From a checkpoint of a small transformer trained on Wikipedia: vocabulary 25220.
MLP neurons of a small language model. Each row is named by its layer, matrix (gate and up: input weights; down: output weights) and neuron, and shows model dimensions 160-255. Each number is 128 + 32 x the weight over its row's rms, rounded and kept within 0 to 255. Numbers have three digits each. A neuron's up and down rows have the sign that makes its largest values positive.
After each neuron's rows, "fires after" lists the tokens most often just before its 100 highest values on Wikipedia text that the model never trained on; "fires before" lists the tokens most often just after its 100 highest values on Wikipedia text that the model never trained on.

L2.gate1948:111154196104103080126127106212142143083133119050132097146085118141110118076096162108208069099081113128188144156117080155138128121162063156153133083109095167128083145126152117166162131062128097094112188122144195123122123099132134108135138104141134084135138117153083132100081130202159127170
L2.up1948:123096167122131134000103142117112077083133160113173163112119121131149129088045116150095172115161149135198122139099131129129070158134153164094130113161106173079133173080159070146141127169147097146111067111105166154110115152119142119113151107070126169120133109163137084076186126171109063100
L2.down1948:132115174162131195068124140051140147091150198091155093108124080103103138117055146145167140125117182120158150126173121174142095182111170164087114087144140154056153102093135152132170096134178019133135140132126109154056131137117076119101124167117131188127131169176132161068100055173118125129
fires after: " ", "S"
fires before: " |", ".", " |\n", " (", ";"

L2.gate2405:146105173098068088190157070137120081150106062122094076160099172105099107062184127097091128096131133165114133093141097129107181195133094130194094132101146146095143126102117146150136158095163162119134124137111094191087169123142069156128147154022120136108088012148091107129124099140106118090
L2.up2405:122117130132181143118141182036158141087138151131131121134141134150124137097102140142153167200166107123198113169149156144111135062141113145123144165107092118137109136099173126136142130173080095085067134115138161114152094118152161146158035136147118158174125156121134157135160119157099107178
L2.down2405:157114148120121133139150153138129140077146133104113092171119090091137135111098122135185145128132123116084101133144082115103140100109111141109135134082065097101102134125135111159115227152172078162131094068181138114121172132121167192100096173088100117137171107071131102073088127122151142110
fires after: "201", "202", "200", "199", "196"
fires before: ",", ".", ".\n\n", " in"

L2.gate938:148105126175159165144178163158127113103082129156159101121128111081186164168129094078128105106133110132147129144140080081087147118152072107135116173133127151133112155197164109144087147061110130132113102070068135150144139076123125102147136142077170056158142092135194087097144163200131133127
L2.up938:145177147116116095120178138077084084146131144086154133118150149110084122114139160097115139144133144127126140152125149207134161102109107107131150144118188146129108148070160119139144096136095151154114119172164127120122052068141139148090118083133166156118060081200081153152094140126092162164
L2.down938:153118136143128198179138149158097156146135135145146126122147131153110164143142125100081163217143185144053141123135106175135119088121174171078080156113160140083191169116123045143151100122155130118117080114088194152073128208085160156125151085102148090091129118149167102127083100130154115108
fires after: "202", "201", " this", " the", "200", "195"
fires before: ",", ".", ".\n\n", " and"

L2.gate914:039176101134165181125129047133126133102113114134108155152159107047082092168135133192122077113146137103157133139206129106089131098108118159144109153189116129098104131111143130133119098163170140099153103153097106089107141173154146105136148124157060106121148180117130137104162095124195120104
L2.up914:168100149062123147075151132087064180120071128094076068134110116106045152149158163153117157079091150142090078127144076076215096146176174149074121108137159081171127093133109143128125137174174129085112130140136096056146107162081140159101133100103134173116104110162122182154124095095149152183
L2.down914:112127135133092164095083189166117126172122105064113108156146154137108143100114171143126116131186133077118178104178112092130127169091122180052140152094182135113151179090110124108148121109153091123111169152072121075176146093152190108127130105078151123154122101152079132169097161125142177130
fires after: " ", ".", " |", " ("
fires before: " |", " (", " ", ")", ".", ","

L2.gate289:131135118096158149077133120140147145176120199204128152110124191100099110146092149109182094079101194134166122166180094063066176137197116142196076170080115133135111129063120118159135103151092135157071103079124177189133152098130124113128212116090091107053169088146188166113145126155145142112
L2.up289:100082101070170116092126146127205149095102109080175165171151135082121121109144114087060129096112089193219104113121142192070136116115118083145113122180162123138142124087155066106134071109143136166134146122108186145074128130131189089085153148112084084118143106087075130154136157101151185094
L2.down289:154116164072137138076101159100086107125090136102166100137168150145118150111180124127178168147147058139140188119108106118096118128057143102171100086137131112189109158123157167129124105162155164131143132063179136164113151084142111141080089106121119141121121073090101150119135204180146148156
fires after: ",", " New", " United"
fires before: ",", ".", " |", ".\n\n", "\n"

L2.gate2516:105139161144133099110130097123126122118158078071135117095108113150134123134191107088135121137155130134108200155050117144078211155179163069107161117170089100143104152106127145158117188173128103125148140149123215168126122195145155094071091121089167169141136107152110124137158067166033154110
L2.up2516:138080178076120125078088156083088124104112141104105098123081134081118113084105104107135118059089056120183187087158113099120105093124114088159180122116098130133154059118142163181157166144213142072096164123120091086156090165123160099135118140119086167122185096111159136202089092177093140127
L2.down2516:102114126123095112125092118096093089139168113093182048159115103088100171111125156144151112166146139171123133120116126180151092093127123123105098070132144203148123149141082167171156142154070067080147158165167132147089123119093161117095079149111093170109179105110156113198108141181145116119
fires after: " (", "Early", " was", " his", " Early"
fires before: " ", " in", " and", "==\n", " ==\n"

L2.gate1195:095128128111151176099117195100104107087103147095151093071094174127021126187080124088148117110182143100133133087170096132140105117096135130150131106135135129086156179143160181155176172164128120139116138117151172148087154154138154082133096100216128118146145127089176135119165149149124114118
L2.up1195:079185120080110133095109124198112227202158102169144136153128075139170111129113181229142098183149116156153119109134108119126104079154082094102143173101091139072118100171185133177132124148102130109123120125089106150124111166119125126189151147122091124080139125101151167185118116067073140087
L2.down1195:147107158167120088130116106142160148143175151152147131133138141188149094148167113211073155117162091156148118154094125101085105095118134153142088168165141129118144170080134141175122153120167115126081077096163127165083140136176070085136169101123128131121108145082114149107162207036112197138
fires after: ":", "."
fires before: " |\n", " |", " (", " m", ".", "\n"

L2.gate517:149095111100169138066117094154129105110179129191091095109106112053146117119121064153123211145140145135136169090180162128139079116113164122110164114149111091151079075121116127161113105145135102074161160120093132047121173132193155166117086119205128161109193071146138109136102087109119088087
L2.up517:183136179137079137093050109116095098134171120113134154116119134062187185130067061104096103128089116162075115160176138095147150190151085151109152135136128100131131127153102137141108163115142159100144139141114110195113122170136169111082101148148171108142139100124128166187130117102140125122
L2.down517:159099174154072173098060131149111141135169166151097109091146101075183138108116077154090137146179181135172090119169173140161102123103057120117165070165124098131100105191151172106152105129082112144162122162118153171209177081112150182126141115204119153120147133144112123095107161081084113110
fires after: "|", " |", " the", " S"
fires before: " |", "P", " ("

L2.gate1985:095173155141144131136191059130117105189176079159117116090055137101084139123117138099119196044168129120101182137154143105174140165133092134130114162183168102159079104118177214152163161116126120158122115078135163152134092140167121216042074112137127150122118117087141126090098143116168082157
L2.up1985:161144146188170130103110102135139126134157133161082069148158084133107136165157096128187119223139133145139137106118139131076091139137181167140168085137163150098102120116155096076125147116106135106121103092147138112120086167103089141195119129170109115105118133103159127111161140200152197163
L2.down1985:165101125069220107090163075098109124182178077155111119130138111202128145158173176138167124189146163156157083177145065158087124124130123104161185139139138135127133128123185148143131117080123118140189122081070119135151126093131156113180137138143135135099120099143068108120112149128161174130
fires after: " ", ".", ":", " ("
fires before: " |", ".", " |\n", ",", "\n", ")"

L2.gate1529:160144180149154111103177094123126098137114098171130088132117124103123094089166119067172087078149102176157115096076135159149077147111095116124088168191120128115114177127102116237076129121103054133158094126071154156109162126148130147083103098214165164102141048090105107128079133147155172180
L2.up1529:088144167123064088085132199132138110126152084120146091103171148046076121069108091117127113124104149098191147124127100141144104103172197118067117125101093145140180139163099102172142171115158157121121145114154124135120121160155113070058130092051052124186113095090120136102146142114133088070
L2.down1529:079133130183132114095126126132123131141228094143168116114126152155122148127121082092134160104102178089142127140101133116124112169138194110071093127159125124143132129135145167142113128089076133052071153152135172156188084104122155111097153119141106082162112150066081160151072042128149156104
fires after: "==", " was", " and", " (", "Early", "International"
fires before: "==\n", " ==\n", " in", " and"

L2.gate1572:139163096161071133099169159155094186138158138162097094079108152094117143111082100128039100121097076114142160116114124140135056138187120144146161092126117117073089096164152148146114101124152177115141166097138162080135133129139138157136169158146194080113122080079145115122086110109091082111
L2.up1572:114089120084142165172125125121083111122184135147126080144165102127105123090183151133102124132107092176130168109153089088172102137118073112104194099157130201085195164148115176114167130063116073128078104203114080063110168125115106110122168113136108165187148160192128159155119191124094105128
L2.down1572:083158103099187162135149131137153129151141179162130086131143114113144125120121176122073124139120123147178134128184152129145104117093092134161136119131110200119135115127133153072112145112140117118117112151110105116100100137147110137100112115150124160186063130128103067131113204156129166142
fires after: " |", "|", ";"
fires before: " |", " ", " |\n"

L2.gate1390:169113059145109047111110111160168106140112126081136137102178089134164128133087165163133109166065092067150063153141066107150086055164133136175112077133119188166119142162099120134142153163159158131083158129115119090121122198092150051150099099112196156103095161104086162136082132077151112095
L2.up1390:134141093113087096105092073143101087151091091124074194128132126161107148135155141108098102088117109202130097135109081040113125134172112094151181096101173175130129028097118133084151136076136163102112133147107102138117142184152157103106148056163083173123129114113151137123127145138183147093
L2.down1390:174112115117123148138127085128126058069122077084137147100185147138153148114161169144131099127114121108162111081114072154138072173186113092096111111068152159083110114142100186097155129118167138142105152167122145106147183120134139103151129148155115109098171132118149105135147134159162116129
fires after: " |", ",", " United", " South", " Czech"
fires before: " |", " |\n"

L2.gate27:138141134090099055123164148137141083193146147179067110059078217128124141113139099160138143136147161087108133103126102102087122129128119161139115042160147124128107103127119202098121084122104168117108122172133149113143113159135113112139132137125158150109138125136158132144145140130155099164
L2.up27:093179088099101135151158125127144103061165200169110109188136130179150137124068094158141094069114163130145116208198127157123163084121110119153168097141130111063125154147118140151094164163100078127098129087095126116180139139067089155164125101185158133180162106104121125093112120168147161078
L2.down27:113140133078104077076141076084147104172137162138093132145093134196187081120124135124107140112125160139178071162151113108133127128122161139109120090168146131142059192139060126115141124165091117108065149103131088120162121147172201097169115130122160137185110150057116135167092088098183083128
fires after: " ", " |", " .", ",", " +", " −"
fires before: " |", " |\n", " (", ","

L2.gate1373:123105149172168147115182178121154140129105096123156157077134170104130083167148154109186075110142156142159160151149151157075132069150094117159140067147158164179146126142105140163036145129120086153091126113135140115136077112098186084130099121128106149116164103130130145165143130126196124130
L2.up1373:089150095088143100129094121147057111126095153152091127082119122095096141061084127108110127089148136159085110174152072110128163129172130112081085105082121138113156155195126150111146179114106186120173119103096155140106181121120105148177153121166102073167168144134100146107107107133117162125
L2.down1373:103100101090110192106118149199175085101122100122169123100077079103041168137122177150159140137088139139132144139154126092095187130129164086160179114110166128131130143098102080103127162111117137122140128183141132151141150112165110118135103103115210072124195048110089112141126101171106166115
fires after: ",", " "
fires before: ".", " |", ",", "\n\n", " ", ".\n\n"

L2.gate2037:100106122138154117155116213128125195142189134114144105121105089148129097118170145143096178108107080093134102118156164055174142093153177156181142140118114073145111082120095195099102120091109157170100065173113113088124131149110138128137119109165092124153080148140099148151110134117128167113
L2.up2037:135170086102111137111135145152152118102099095153125196111154150124138100100102138092107145150119173146102179103132179075130113130138148136107151120102192128153161124136164100102163084136099179125134085127144107222164102112137127189211152170114098163111107136146116151119160085113156126147
L2.down2037:126101094093082112117170152155111085154131073197154172115129128154160108125165105152089083140104180102131120145126147163159133081113162062130114104065136178119118127115160062148147078163169133148121133096126140171157109116127142211089095140118120115156169128150062138135124110133179101168
fires after: ",", "8"
fires before: " |", " |\n"

L2.gate1915:101151090108143135145185129152152130132144132154113131139201101110102160095113157057094148119152188127135185194151080070118135046119176097097156062097123148139097094141087139179115116155116139110115116100116143156101085125138134124180054169112180154141115134128107147124166145091124133128
L2.up1915:144122120109074134077099126168217099115102173179151131089062063108121176131131124145105102114115114123115170090122129102136158126134196096156142070167209114180162123104114077112152088093038147116167158151102099189148059167123113144124113144182120090085104126110076102158079148161144166099
L2.down1915:126184095113147147135126176135118185094099108085113103107102107129161093146205142164112098129166241179151175156164225142166143160053164125129157065054126129154147114123134109126162069080139106111136122126142101110124117070086128160144104115121137078106143124121107170147147079087150048114
fires after: ",", "9", "8"
fires before: " |", ","

L2.gate735:124098049117089124155144125118158118195108124123136089172105100104102142150136105119141137143095146131200079113130145126060173147155116128150119095114097106189143103094116146177183139091153106154127112137100163158098133110134179114150144025142103133115226147130114125078150155117137134072
L2.up735:171123126143137167082174130054133089099192133122119166175100099090120118088109057139089150142198132131161108088125110132164195121130129159101113106139150151153176185190120181150131129092163182082125104178228141112123129151195121154178127163142169137128089166070119140136147124118178109127
L2.down735:110166118129100130125158151084100137131073151197145176123168079091145099102111154188190128130202196075178165120096139178115169154179102056149122146126139081108124131154052098160101099116137110126150158080170099157169162148181072127065147123112176090096151135143081106131168120115114103142
fires after: ",", " New", "201", "202", " of"
fires before: ",", ".", ".\n\n", "\n"